Weights of a small transformer language model.
Size: 10 layers, width 256, 4 heads of 64, vocabulary 1024, 8.19M parameters.
MLP neurons of a small language model. Each row is named by its layer, matrix (up: input weights) and neuron, and shows model dimensions 0-127. Each number is 200 + 20 x the weight over its row's rms, rounded and kept within 0 to 999.
After each neuron's rows, "fires after" lists the tokens most often just before its 100 highest values on Wikipedia text that the model never trained on.

L3.up423,207,199,213,203,171,164,195,200,174,203,180,207,224,191,217,204,203,172,231,162,194,224,179,191,180,236,199,221,179,212,192,179,206,201,185,221,223,206,166,226,222,184,204,184,196,205,204,176,202,193,192,210,205,230,172,178,209,219,202,195,181,204,186,216,213,169,186,186,201,176,192,223,171,190,196,241,176,200,215,196,156,238,213,192,201,209,204,206,183,241,214,218,199,166,203,192,214,213,167,161,202,195,182,182,219,203,187,246,195,183,175,183,217,207,175,206,154,199,217,221,220,185,204,208,249,150,223,228
fires after: " h", " b", " g", "c", "o", " s"

L3.up252,233,215,175,190,198,219,211,194,231,240,194,187,188,201,210,203,190,198,182,184,189,205,214,235,188,229,203,179,219,215,163,233,232,184,222,200,168,210,220,212,185,206,205,190,205,177,178,181,179,187,180,164,160,198,195,225,244,195,212,172,203,190,203,180,171,235,190,203,188,206,179,188,236,167,231,219,205,185,202,194,194,202,179,163,216,267,213,189,186,206,184,195,220,205,217,211,189,182,215,189,220,199,200,215,218,191,189,191,214,183,200,213,188,211,215,182,223,183,176,230,201,182,176,156,189,186,195,184
fires after: " res", "x", "es", "e", "is", "ric"

L3.up644,194,187,150,203,191,217,186,204,205,199,200,198,175,216,200,216,182,200,239,200,200,203,242,176,196,180,222,175,177,193,207,222,208,203,202,174,197,178,218,231,202,170,202,196,180,203,191,209,238,225,164,177,184,255,179,195,216,211,205,211,216,211,194,212,180,194,193,189,228,211,212,206,214,202,209,216,179,217,190,193,190,202,227,203,201,171,202,182,173,176,198,226,202,207,185,187,180,193,200,217,177,190,150,214,245,243,193,182,192,189,150,195,219,219,182,202,190,188,195,207,229,213,183,200,224,223,182,212
fires after: " N", " te", " E", " Te", "ou"

L5.up927,172,214,216,224,173,195,195,218,158,212,194,190,213,210,211,186,182,198,189,194,201,193,199,193,167,199,199,206,199,185,171,187,212,200,215,201,233,187,163,219,200,198,188,201,201,193,199,204,176,162,175,194,174,208,193,207,206,222,243,183,178,225,157,203,209,176,184,205,214,208,203,208,203,160,166,202,208,206,230,181,189,202,189,177,249,198,212,189,211,206,154,186,222,190,218,202,197,224,222,192,193,190,193,206,183,186,193,238,222,181,200,180,188,212,194,204,220,170,191,201,253,165,229,216,212,175,208,188
fires after: " b", " S", " s", " g", " G", " R"

L3.up101,201,213,212,222,226,194,212,197,180,209,210,203,172,218,184,157,225,176,220,222,213,168,198,208,194,214,188,204,203,169,196,190,178,211,179,196,181,188,201,214,186,160,223,181,205,216,184,180,219,217,207,195,202,200,151,180,171,226,191,180,215,219,193,188,195,201,224,198,208,175,216,226,196,201,193,181,185,195,182,181,200,184,212,208,226,186,184,215,194,209,180,212,245,153,214,195,206,185,176,187,195,232,206,188,220,211,189,226,213,190,200,167,209,192,205,226,209,175,178,196,185,229,214,195,188,194,208,221
fires after: "as", " t", "us", " T", " M", "ill"

L3.up803,198,202,179,197,179,192,177,195,169,185,214,210,178,222,201,239,234,171,224,219,187,213,203,209,195,209,166,185,175,187,205,187,189,188,206,194,187,193,237,235,207,204,241,201,213,143,237,182,189,156,202,212,225,227,178,207,179,186,242,231,185,182,224,225,189,203,207,206,226,224,165,217,241,209,220,176,138,234,168,183,197,196,190,197,192,208,188,175,230,218,177,231,212,175,193,203,214,195,163,202,190,207,194,210,190,199,189,229,200,187,201,219,214,191,161,185,169,174,209,209,195,177,233,193,206,207,221,211
fires after: "a", " S", " m", "x", " d", " s"

L3.up362,187,188,196,184,198,221,211,221,185,261,174,204,201,230,191,213,200,200,158,193,228,196,184,244,225,194,198,162,197,192,185,187,182,163,240,202,231,207,169,185,147,186,209,172,190,236,177,207,198,203,220,197,188,212,181,187,204,175,224,212,206,185,201,196,221,193,201,192,205,209,202,172,178,216,204,196,177,172,216,235,167,217,190,189,202,252,168,183,201,209,208,176,230,203,200,238,227,187,166,168,178,185,204,205,183,227,222,200,210,203,209,234,175,205,240,183,178,172,185,206,231,195,205,216,191,188,209,234
fires after: " med", "ed", "t", "ard", "ay"

L3.up393,207,225,222,222,188,196,201,214,216,166,173,197,195,222,204,219,195,203,219,198,210,220,206,206,212,212,255,165,204,224,201,223,191,220,232,167,221,183,185,240,198,191,193,178,216,208,205,142,201,199,228,262,231,195,236,193,192,195,184,199,185,207,198,200,208,195,188,189,208,175,205,178,171,239,239,220,237,217,224,184,223,211,190,221,168,201,205,189,176,172,202,170,183,221,228,229,167,215,153,175,216,187,196,207,212,192,198,195,211,173,209,228,198,218,211,158,170,148,192,229,188,209,185,191,233,185,195,233
fires after: " s", ",", "1", " in", "2", "ic"

L7.up141,255,210,181,170,184,170,217,188,197,189,204,203,178,221,231,216,181,202,172,187,239,203,202,163,188,209,197,213,197,204,225,205,217,228,181,185,212,234,197,198,191,209,224,187,199,196,230,192,226,172,181,207,200,188,178,197,203,220,228,166,185,222,223,224,217,195,194,154,215,191,218,176,198,247,186,211,185,179,180,190,192,240,183,176,219,238,210,218,212,179,213,174,194,173,211,190,181,176,233,182,204,204,185,228,237,181,170,203,207,188,191,228,150,200,190,181,179,186,164,203,222,220,197,185,232,176,188,180
fires after: " f", "0", "t", "v", "p"

L3.up229,156,201,172,201,189,214,215,191,207,211,170,206,211,210,194,175,206,223,221,162,205,199,205,219,175,203,223,176,215,181,175,215,185,189,206,194,230,196,198,222,186,189,179,193,208,199,175,161,227,181,224,206,215,201,175,199,200,195,236,187,197,217,221,187,185,220,172,201,205,209,203,198,174,211,184,234,190,215,199,211,195,183,200,190,224,227,168,190,201,238,207,189,199,176,213,196,212,168,173,187,163,214,190,243,184,187,158,174,197,213,220,209,204,200,219,209,200,195,177,194,222,180,200,225,195,174,231,164
fires after: "em", "er", "on", "m", "ic", "n"

L7.up390,188,184,190,203,213,196,212,188,186,217,216,209,157,195,212,267,203,212,212,200,198,199,200,213,198,192,208,230,188,213,180,196,225,186,230,216,202,200,191,238,184,195,184,196,160,222,193,189,189,204,200,210,181,228,209,203,210,181,232,206,171,228,198,176,240,164,230,207,200,209,190,197,180,172,206,191,200,205,177,206,189,200,204,169,198,202,200,207,180,179,199,227,222,213,201,209,181,189,222,171,230,173,210,184,210,209,206,210,203,206,208,221,213,211,181,204,215,197,198,233,227,199,162,185,230,187,193,206
fires after: "-", " |", "ot", "1"

L7.up937,199,185,213,189,156,220,204,220,185,215,195,231,185,196,145,218,198,219,187,225,208,191,215,219,228,198,222,189,210,168,147,180,185,196,225,217,233,208,210,233,217,227,207,242,230,214,219,200,175,184,188,189,181,193,177,199,187,197,208,215,183,198,176,218,213,184,223,175,229,208,201,219,201,183,194,187,206,180,211,184,188,183,189,203,202,196,203,199,178,203,229,222,199,231,208,202,181,200,173,222,165,207,220,164,182,179,189,223,180,197,129,190,215,216,181,212,231,213,200,180,214,196,210,192,186,179,222,225
fires after: " |", " s", "|", ":", ";", "s"

L3.up190,198,200,206,226,203,199,209,221,145,199,205,199,205,231,214,186,224,231,205,197,193,265,190,177,202,170,152,171,150,195,182,169,199,216,206,227,185,197,183,209,210,193,225,179,192,185,159,204,212,190,205,216,176,207,189,166,164,197,228,188,174,204,203,204,202,170,211,204,234,212,208,198,172,244,210,178,197,192,212,180,197,194,203,201,192,193,202,207,183,186,170,218,203,213,237,200,217,242,199,203,177,193,184,233,212,198,156,216,195,181,216,211,213,186,197,176,203,167,210,204,199,161,182,195,227,200,212,213
fires after: " S", " s", " sup", "\n\n", "S", "oun"

L7.up352,204,189,227,224,189,221,170,226,197,182,176,191,186,186,238,203,189,195,208,206,177,198,190,219,209,214,182,237,166,207,175,170,215,197,192,202,218,178,195,189,189,178,185,216,221,171,191,180,181,185,177,204,163,225,223,210,223,196,215,192,223,187,213,213,238,171,187,179,170,229,214,167,170,195,167,193,180,222,220,190,176,187,233,207,192,199,198,176,181,205,188,218,242,219,188,182,180,210,200,221,195,197,220,225,202,224,174,225,209,177,192,193,226,219,206,236,198,209,211,227,204,231,239,199,226,192,209,188
fires after: " ", " was", " an", "1"

L5.up167,204,241,225,221,198,228,193,194,198,197,222,210,206,200,227,178,209,196,207,153,204,252,179,194,200,178,198,243,166,205,175,198,198,193,230,166,204,228,141,187,233,205,194,223,208,186,184,217,202,185,199,223,240,240,202,217,203,208,244,217,206,205,216,190,215,185,207,197,198,197,189,186,178,210,201,194,186,209,182,194,163,198,199,191,203,192,208,195,200,218,192,183,188,201,217,218,190,200,203,189,184,156,208,182,141,210,166,197,223,160,193,189,162,200,217,179,173,189,193,215,195,227,198,202,196,219,191,165
fires after: " |", " At", " a", "|", " the", "C"

L3.up392,181,180,201,232,178,220,217,210,195,149,189,193,205,184,215,193,177,192,212,202,191,195,193,186,205,226,188,202,208,165,181,201,197,190,227,177,184,188,183,208,196,226,187,205,194,187,171,186,181,216,201,233,198,162,178,218,237,204,179,190,178,208,181,192,218,173,205,188,211,213,178,156,178,204,206,208,188,184,176,170,197,210,214,188,211,200,193,218,217,209,187,196,238,191,210,192,210,234,218,189,173,157,198,157,196,189,188,204,169,189,175,196,197,175,187,181,197,193,229,208,183,210,231,194,231,217,239,177
fires after: " d", " D", " I", "od", "ng", "d"

L3.up264,193,228,197,193,166,219,221,190,240,182,201,206,204,167,186,192,214,196,240,153,252,205,201,210,191,185,198,199,212,203,188,253,151,249,184,195,175,197,183,220,202,203,216,183,235,216,218,189,181,230,179,205,227,190,226,210,197,181,186,220,200,199,220,198,250,208,185,184,187,178,199,200,212,212,210,201,209,236,176,233,165,154,219,205,207,241,186,173,192,251,173,190,189,194,189,225,166,204,187,228,192,174,195,206,173,196,200,215,207,197,202,188,196,227,231,187,163,182,232,216,217,212,209,199,212,206,182,156
fires after: "n", "e", "c", "er", "y", "m"

L5.up545,189,228,186,198,223,201,203,226,170,210,241,200,157,238,205,223,231,180,164,221,189,231,227,227,167,226,187,161,216,211,175,218,228,193,251,218,210,192,216,226,194,181,213,180,176,214,190,184,172,183,220,197,171,201,195,203,194,152,232,218,201,199,168,194,185,187,250,210,219,187,211,225,195,214,226,190,197,204,188,184,180,157,184,199,177,182,201,189,159,216,172,210,181,224,201,189,212,193,196,199,219,175,228,204,174,175,178,202,233,191,167,210,240,205,208,204,212,198,182,205,192,199,192,200,214,208,195,202
fires after: " |", " g", " G", "s", "pp"

L7.up828,215,200,200,183,175,189,219,218,166,197,192,207,156,204,191,180,160,192,173,163,211,220,167,226,201,169,224,194,181,238,185,209,213,194,217,215,197,190,181,200,178,193,181,210,208,176,176,167,180,188,217,209,212,213,251,197,189,184,187,175,198,195,213,169,229,193,218,200,158,201,185,206,212,183,223,196,202,195,193,207,212,203,179,157,228,230,212,211,189,220,181,177,216,210,191,205,145,214,223,160,207,212,175,190,209,194,226,197,194,205,226,228,192,198,188,224,193,181,209,216,175,210,178,198,199,200,204,162
fires after: " D", ".", "-", " d", " pro", ","

L7.up301,220,233,199,215,189,238,165,179,233,198,205,210,199,204,151,183,239,222,192,175,207,188,212,190,215,211,202,255,206,209,158,186,215,202,202,184,203,193,240,217,193,189,221,203,218,189,213,189,189,200,193,198,179,186,202,187,215,226,194,209,195,230,242,230,177,221,196,203,178,207,213,215,234,222,184,204,198,166,221,179,210,205,193,126,203,218,186,198,200,198,213,185,164,216,195,198,151,189,214,180,195,184,176,204,179,215,211,192,187,167,169,205,229,203,247,176,184,190,202,193,168,197,203,168,200,177,196,208
fires after: ".", " A", "x", " res", " ex", "or"

L3.up705,201,214,217,240,184,201,173,206,178,199,204,234,182,176,208,196,187,216,245,192,231,200,195,193,186,194,192,197,199,177,223,188,206,223,183,200,201,204,179,189,197,195,198,213,199,180,214,184,169,234,208,213,203,211,239,211,187,253,194,191,219,192,193,166,248,195,196,198,233,227,170,193,216,208,192,226,182,209,141,191,195,218,215,177,213,217,197,170,184,212,158,206,180,173,200,233,193,176,202,198,172,212,218,179,175,189,212,184,211,189,153,194,213,185,195,204,162,163,205,182,191,202,185,222,223,204,218,192
fires after: " A", " C", " c", ",", " |", "|"

L3.up501,207,200,207,184,186,213,196,203,215,231,258,170,206,191,207,240,193,162,212,198,222,220,179,235,188,187,226,211,197,183,213,197,193,226,218,171,192,226,195,229,204,199,185,151,192,162,210,204,188,195,205,191,175,208,182,184,210,214,188,195,190,180,184,184,180,228,191,214,230,188,209,164,158,186,206,182,216,201,212,197,226,200,200,207,205,207,185,127,171,189,186,225,202,202,181,187,182,181,219,215,234,218,187,240,226,196,174,224,172,186,214,191,217,200,200,213,213,192,215,207,169,235,191,193,230,229,197,187
fires after: " I", " A", "C", " C", " T", " E"

L3.up699,226,247,198,218,192,145,197,180,186,180,192,210,195,206,210,193,178,178,216,238,198,207,186,196,217,188,186,193,191,194,174,187,165,200,228,172,190,187,203,248,213,172,232,214,182,184,197,181,191,202,167,197,196,189,196,199,189,202,176,188,213,205,203,215,192,149,207,184,155,189,159,214,245,215,219,227,229,226,217,191,153,196,182,191,186,210,199,212,153,197,210,222,200,217,237,171,165,206,177,191,217,206,191,188,200,222,204,202,210,198,189,169,187,221,184,215,163,206,227,204,196,198,190,197,205,213,195,214
fires after: " N", " Al", " al", "l", " ne", " s"

L5.up258,226,191,231,201,228,212,199,242,173,209,214,185,227,241,245,199,220,179,201,132,211,184,192,213,174,229,246,176,194,210,220,204,151,216,206,225,209,235,201,214,236,216,174,178,202,187,217,194,176,196,164,195,224,189,193,218,193,184,171,218,167,222,199,238,194,182,205,214,203,194,174,197,218,185,184,201,216,199,201,212,235,231,178,205,189,213,151,216,169,206,191,190,210,194,239,203,185,183,191,186,229,183,160,161,181,180,197,183,205,189,173,190,170,218,180,170,200,198,190,231,265,206,244,191,202,172,242,199
fires after: " (", "p", " \"", " f", "en"

L3.up131,201,216,220,200,196,189,196,192,219,209,215,181,178,229,196,175,212,215,188,192,226,186,209,227,226,221,215,182,207,224,182,180,179,227,217,214,212,221,203,196,177,181,203,209,197,198,231,177,206,157,220,202,210,211,230,198,212,217,223,189,209,179,240,213,203,214,190,224,225,171,215,197,198,189,209,230,194,202,196,190,221,200,219,176,226,226,173,187,199,197,208,202,177,201,187,197,239,189,239,175,152,224,177,229,180,204,223,198,167,205,236,230,179,192,208,211,220,189,172,205,228,202,225,191,222,199,167,216
fires after: "2", "or", "6", "it", "amp", "1"

L7.up845,217,196,190,209,168,221,178,178,210,221,219,189,151,222,219,213,172,168,248,200,196,210,212,187,204,190,180,223,203,218,186,178,151,225,226,171,199,186,206,212,196,190,212,183,181,216,207,156,208,199,213,222,227,205,208,164,199,191,224,206,168,208,183,199,203,169,219,183,217,257,224,192,189,209,231,221,221,219,199,185,182,203,201,221,197,202,170,193,148,224,196,211,195,202,221,154,213,190,200,200,150,205,177,189,199,226,193,178,211,204,205,217,186,177,198,176,196,199,167,174,181,205,188,195,204,196,190,230
fires after: " N", " n", " s", " te", " in", " e"

L5.up459,208,234,186,197,223,191,199,226,216,206,191,206,218,207,225,185,199,178,244,217,212,233,193,186,179,213,205,217,198,186,197,197,213,226,206,155,201,246,185,219,213,226,203,176,250,156,187,206,215,215,197,193,196,233,206,191,152,195,193,234,190,212,176,218,188,245,183,241,217,206,188,191,198,200,187,215,180,171,196,171,217,221,222,235,188,192,181,189,201,229,202,188,207,204,191,190,207,172,223,196,173,204,188,186,176,201,207,216,181,194,185,196,241,202,225,204,189,171,219,214,162,221,162,196,193,174,218,187
fires after: " U", "A", " A", "C", "U", " a"

L5.up544,195,196,157,216,203,187,180,249,171,202,177,210,205,175,198,181,172,214,214,189,195,197,185,182,181,204,198,205,203,170,192,191,188,203,224,174,285,222,176,193,203,192,202,202,203,161,233,187,223,217,245,220,186,201,198,207,209,212,200,196,178,169,179,185,223,214,230,192,220,227,179,173,180,206,226,200,202,183,186,207,221,229,174,191,184,209,201,181,229,196,203,221,191,191,190,185,136,228,190,245,221,181,243,215,171,224,222,223,218,199,216,194,210,217,200,195,193,211,180,183,183,208,216,240,181,212,172,184
fires after: " at", " ", "t", " C", " At"

L3.up95,225,201,201,167,174,202,204,187,221,234,210,198,196,183,199,215,204,197,207,201,222,218,208,213,204,224,202,209,185,206,203,187,229,189,223,213,183,181,171,244,169,224,233,215,192,214,169,162,197,185,197,217,205,205,187,219,179,187,186,196,202,233,176,233,226,228,185,211,238,219,189,224,167,213,196,186,180,185,208,214,210,195,174,197,208,200,195,218,204,204,224,174,222,143,201,222,223,194,208,177,192,174,191,181,196,175,186,178,176,210,151,232,201,199,223,179,200,189,221,271,188,220,229,224,206,202,203,216
fires after: " ", " d", "om", "ang", " I"

L5.up576,219,213,180,234,207,200,194,233,204,194,213,186,220,220,183,186,215,179,189,203,244,203,229,246,203,207,209,230,179,229,178,228,179,208,179,184,191,195,212,250,174,194,188,198,234,173,173,158,232,188,226,212,204,204,184,158,202,241,199,204,173,223,153,185,209,185,209,212,154,217,213,179,207,208,217,201,215,182,166,192,225,208,217,221,229,193,174,198,214,194,185,186,241,184,216,239,192,245,184,233,199,201,193,198,189,177,201,176,161,174,202,195,199,232,199,234,197,195,187,187,171,208,226,186,196,182,224,215
fires after: "0", " T", " an", " t", "s"

L3.up521,187,183,214,185,256,186,169,185,194,216,211,193,177,217,164,197,186,185,211,194,200,205,221,203,199,189,180,186,198,207,183,180,175,202,175,217,209,201,188,198,193,199,209,126,202,201,209,196,198,193,198,179,189,154,190,203,211,185,207,203,183,190,200,196,207,211,207,208,195,184,195,191,211,195,204,222,97,197,216,187,182,209,208,196,211,184,183,208,204,210,233,206,198,197,219,216,221,212,230,223,180,196,225,214,199,201,213,161,207,212,206,212,211,183,204,201,170,208,191,205,189,203,216,213,195,204,200,177
fires after: "1", " |", "2", "0", "9", "7"

L3.up220,221,179,183,174,211,212,172,189,210,186,147,202,178,190,191,219,166,199,202,233,196,238,216,205,175,198,172,212,181,192,213,215,200,210,251,181,196,206,216,192,175,211,212,246,206,206,178,220,210,218,200,209,191,204,174,199,150,188,216,237,181,209,224,249,185,206,203,178,177,194,176,197,182,221,224,243,215,205,199,191,164,202,195,217,210,193,182,220,166,223,203,208,187,197,217,178,222,187,196,184,196,169,207,189,177,190,213,214,179,175,177,222,195,224,184,187,169,182,210,211,202,226,186,163,193,193,238,217
fires after: " c", " o", "it", " e", " n"

L5.up185,203,214,199,205,188,217,206,246,183,215,186,175,227,211,233,228,197,196,233,185,209,199,175,229,200,205,217,237,206,188,184,234,202,231,212,151,219,210,198,195,194,169,199,161,242,186,179,219,186,188,169,204,173,196,184,226,192,207,228,193,173,194,196,194,210,186,194,225,225,192,213,161,178,195,177,204,212,191,242,194,211,210,214,186,206,210,157,191,213,213,152,179,200,218,190,220,211,157,227,206,201,203,206,249,180,184,171,195,190,194,189,204,223,226,200,203,200,217,179,210,200,207,195,178,242,204,186,208
fires after: "A", "S", "U", "I", "E", "R"

L3.up1013,203,221,184,210,190,199,225,193,224,186,209,204,215,217,205,176,213,204,226,196,222,187,207,203,187,183,216,211,193,150,198,216,181,217,181,201,159,169,190,244,175,202,166,212,228,222,159,162,206,216,179,202,231,196,177,215,207,180,215,209,198,220,197,193,225,216,182,183,206,175,195,200,232,219,234,190,206,218,170,217,201,117,210,207,203,200,199,175,188,214,169,197,235,182,209,230,174,209,168,202,207,186,192,221,188,234,206,230,213,190,231,215,231,207,220,196,180,206,204,207,172,179,210,212,186,145,208,175
fires after: "m", "p", " m", " M", "n", " J"

L3.up138,214,232,153,205,163,196,191,199,184,198,205,213,192,222,216,220,193,226,243,215,216,221,225,224,226,181,195,219,210,200,204,218,216,189,236,228,189,217,177,209,186,183,219,196,184,193,189,210,199,151,212,218,192,188,201,194,222,211,178,194,170,183,187,210,225,224,209,186,201,212,193,216,197,181,200,197,194,177,201,191,213,198,168,218,219,185,188,204,200,223,233,210,196,188,195,204,214,186,213,158,229,188,216,194,189,181,203,198,177,191,164,187,191,219,197,205,212,217,216,201,224,199,245,204,193,159,230,209
fires after: " d", " ", " c", "us", "ur", "ire"

L3.up477,187,212,189,206,189,215,166,196,227,193,200,212,212,183,204,201,215,168,214,211,212,198,231,193,241,197,172,184,197,165,162,205,191,238,159,137,182,204,183,237,207,209,193,207,217,202,178,180,228,195,179,190,203,266,176,189,185,197,219,190,215,232,243,226,182,201,190,169,218,207,185,169,230,206,192,214,180,212,199,215,203,147,198,227,206,161,158,182,187,220,219,187,205,194,226,193,193,189,169,201,189,159,198,193,170,225,185,188,190,194,186,198,220,217,227,177,219,206,215,197,178,209,212,180,238,217,216,196
fires after: "an", " An", "am", " M", "M"

L7.up338,184,190,202,199,212,207,160,200,200,204,182,220,220,202,207,190,198,182,156,192,206,202,169,217,194,221,199,202,211,185,188,209,187,183,210,206,192,170,186,221,224,195,188,226,200,200,190,158,192,205,190,222,202,222,229,215,198,214,223,226,181,193,212,200,213,189,185,201,199,229,177,205,212,181,214,167,212,213,147,193,208,207,149,184,222,226,218,191,179,201,188,173,176,203,218,227,165,207,222,158,185,213,196,213,159,174,201,186,190,207,181,207,216,225,206,179,172,196,192,192,171,240,177,210,192,224,200,216
fires after: " d", " D", "-", " v", " a"

L5.up288,229,188,170,191,217,192,186,214,209,200,201,196,237,224,217,212,223,195,204,207,227,218,190,208,222,220,164,210,155,211,208,217,213,229,172,174,197,215,188,207,223,199,218,210,168,177,203,177,213,219,165,192,205,227,212,185,193,189,215,232,188,219,175,241,193,208,188,189,169,222,215,207,214,207,182,183,191,202,209,202,203,216,183,142,182,229,178,221,187,213,167,213,188,205,203,190,144,155,193,206,213,193,183,207,224,194,183,222,174,210,166,253,204,218,175,173,149,182,228,201,192,220,214,190,227,228,183,201
fires after: " A", "i", "0", " V", " F", " f"

L3.up449,152,198,188,180,202,238,219,222,209,201,249,172,212,197,199,190,177,208,218,217,188,201,209,234,208,195,186,202,236,183,195,205,187,200,195,205,208,210,216,180,181,183,248,233,206,174,190,181,243,194,216,192,165,195,203,212,213,187,212,233,202,203,166,184,210,221,213,169,207,189,194,182,176,201,209,205,213,221,237,211,212,206,164,201,224,189,184,181,191,209,170,235,185,172,215,203,175,202,202,228,193,226,203,195,171,186,210,209,204,173,230,186,199,218,201,182,213,198,219,225,174,210,184,202,229,199,213,168
fires after: " D", " T", " J", " C", "t", "c"

L3.up783,177,183,180,174,203,245,227,220,175,206,228,191,247,245,204,167,207,200,162,213,209,194,213,197,195,201,192,175,205,184,170,167,182,207,209,224,194,219,201,199,204,204,207,206,167,181,203,198,210,181,228,204,214,184,209,185,230,209,237,219,165,230,204,213,228,193,215,222,205,174,215,161,202,222,203,199,198,208,207,197,244,203,179,209,193,223,177,194,183,203,159,234,184,184,234,177,194,219,185,172,188,203,177,219,234,202,168,190,221,180,240,191,186,168,191,168,199,189,196,207,202,203,225,205,219,193,250,191
fires after: " F", " T", "ict", " w", "t", "n"

L7.up370,216,220,214,212,180,199,194,202,168,197,226,196,157,203,197,191,188,195,200,216,191,179,210,200,208,186,196,179,228,210,163,224,215,168,208,162,192,187,193,179,154,186,189,214,209,185,198,185,201,187,194,204,208,233,198,190,186,178,197,205,218,221,179,183,182,191,206,186,176,230,184,235,199,175,192,187,230,190,179,183,202,215,195,175,198,206,228,214,150,182,188,198,187,225,206,225,208,175,231,181,217,207,222,200,185,243,177,179,163,209,175,239,238,204,189,214,177,260,200,209,230,200,189,250,222,211,222,177
fires after: "-", " was", " |", "er"

L5.up924,196,171,191,199,202,215,180,197,186,199,165,155,198,182,202,203,153,219,217,188,218,206,206,202,214,203,184,217,175,209,172,186,194,196,212,204,223,206,205,194,178,192,201,227,211,182,176,171,201,149,210,240,212,186,198,185,221,206,192,196,183,186,178,235,192,194,213,166,233,252,215,174,190,206,196,205,200,209,202,171,211,199,193,197,229,172,195,225,190,196,191,199,191,175,180,204,197,198,208,195,211,206,210,209,219,200,218,203,178,180,214,195,239,205,184,215,207,152,215,203,197,239,215,153,191,203,195,241
fires after: " ", " to", "c"

L3.up119,204,223,231,196,217,203,195,217,205,154,197,218,188,181,208,193,243,186,223,197,198,245,210,214,193,201,189,211,151,193,195,197,203,205,197,211,177,217,203,222,181,189,228,173,204,209,202,206,209,184,194,212,211,216,179,191,209,187,183,220,190,252,201,228,203,206,186,176,203,222,185,193,173,188,220,219,217,214,223,188,165,181,189,196,188,223,196,195,170,192,224,213,227,192,167,186,187,195,194,186,234,177,234,189,170,195,191,183,223,211,180,205,210,197,222,189,190,206,215,239,215,203,234,184,204,193,213,180
fires after: " N", " n", " un", "n", "it", " C"

L3.up757,191,177,156,229,174,209,178,176,182,183,167,204,224,216,166,176,207,216,220,172,230,196,205,205,191,174,204,200,203,192,190,237,168,204,175,181,211,212,168,234,236,190,223,204,219,192,208,208,222,217,225,174,246,213,197,221,199,194,175,255,197,189,213,182,246,197,165,178,218,189,178,193,175,178,231,210,174,218,210,225,224,170,209,174,210,208,188,180,204,217,206,203,181,205,192,192,215,207,162,189,190,232,196,198,182,188,224,244,191,199,204,196,228,176,202,197,156,184,183,198,169,218,200,252,188,211,172,178
fires after: "th", "y", "d", "n", "m", "h"

L3.up667,214,172,200,183,171,228,200,198,185,174,178,185,209,186,166,230,252,222,210,188,213,199,211,196,200,214,193,204,213,178,188,209,213,239,185,204,192,234,203,219,227,186,192,181,229,223,207,202,188,165,211,214,220,224,229,154,189,199,234,220,219,212,205,183,191,185,186,163,219,231,195,171,186,207,187,206,186,236,166,200,209,211,217,204,206,192,194,210,207,203,162,155,180,209,229,224,173,202,206,233,179,220,197,214,202,189,207,221,189,206,221,196,224,175,212,188,192,173,210,182,183,193,220,186,213,207,188,181
fires after: "an", " M", "v", "on", " m"

L3.up1,244,187,221,223,197,194,197,249,205,191,183,179,220,215,187,214,154,212,204,198,188,205,210,170,192,192,219,211,184,208,186,191,231,221,210,209,229,184,200,218,158,165,226,192,231,170,197,197,192,206,187,244,196,206,217,120,164,187,220,168,210,183,197,199,209,165,209,208,163,186,184,198,163,232,200,211,200,236,171,237,201,191,180,201,177,211,197,199,182,224,189,190,165,223,178,223,223,235,156,212,205,186,191,208,198,234,170,223,205,188,187,214,193,223,206,206,200,180,202,176,222,209,198,208,195,180,206,216
fires after: " S", "S", "ur", " a", "ou"

L3.up326,199,158,193,195,192,209,249,194,207,152,200,198,184,228,206,194,192,226,171,199,198,187,200,191,184,200,185,176,188,198,219,225,195,221,197,162,189,180,202,203,191,223,173,214,200,197,192,223,209,213,172,204,182,183,189,221,185,172,202,184,149,186,163,184,216,189,193,209,176,185,175,183,229,181,211,199,230,183,189,191,229,212,165,200,178,212,202,164,187,259,209,192,216,211,211,221,187,224,196,200,223,163,197,193,201,203,189,220,194,188,188,248,175,187,238,199,201,185,210,194,232,174,209,194,178,210,233,213
fires after: "f", " D", " d", " F", " G", "l"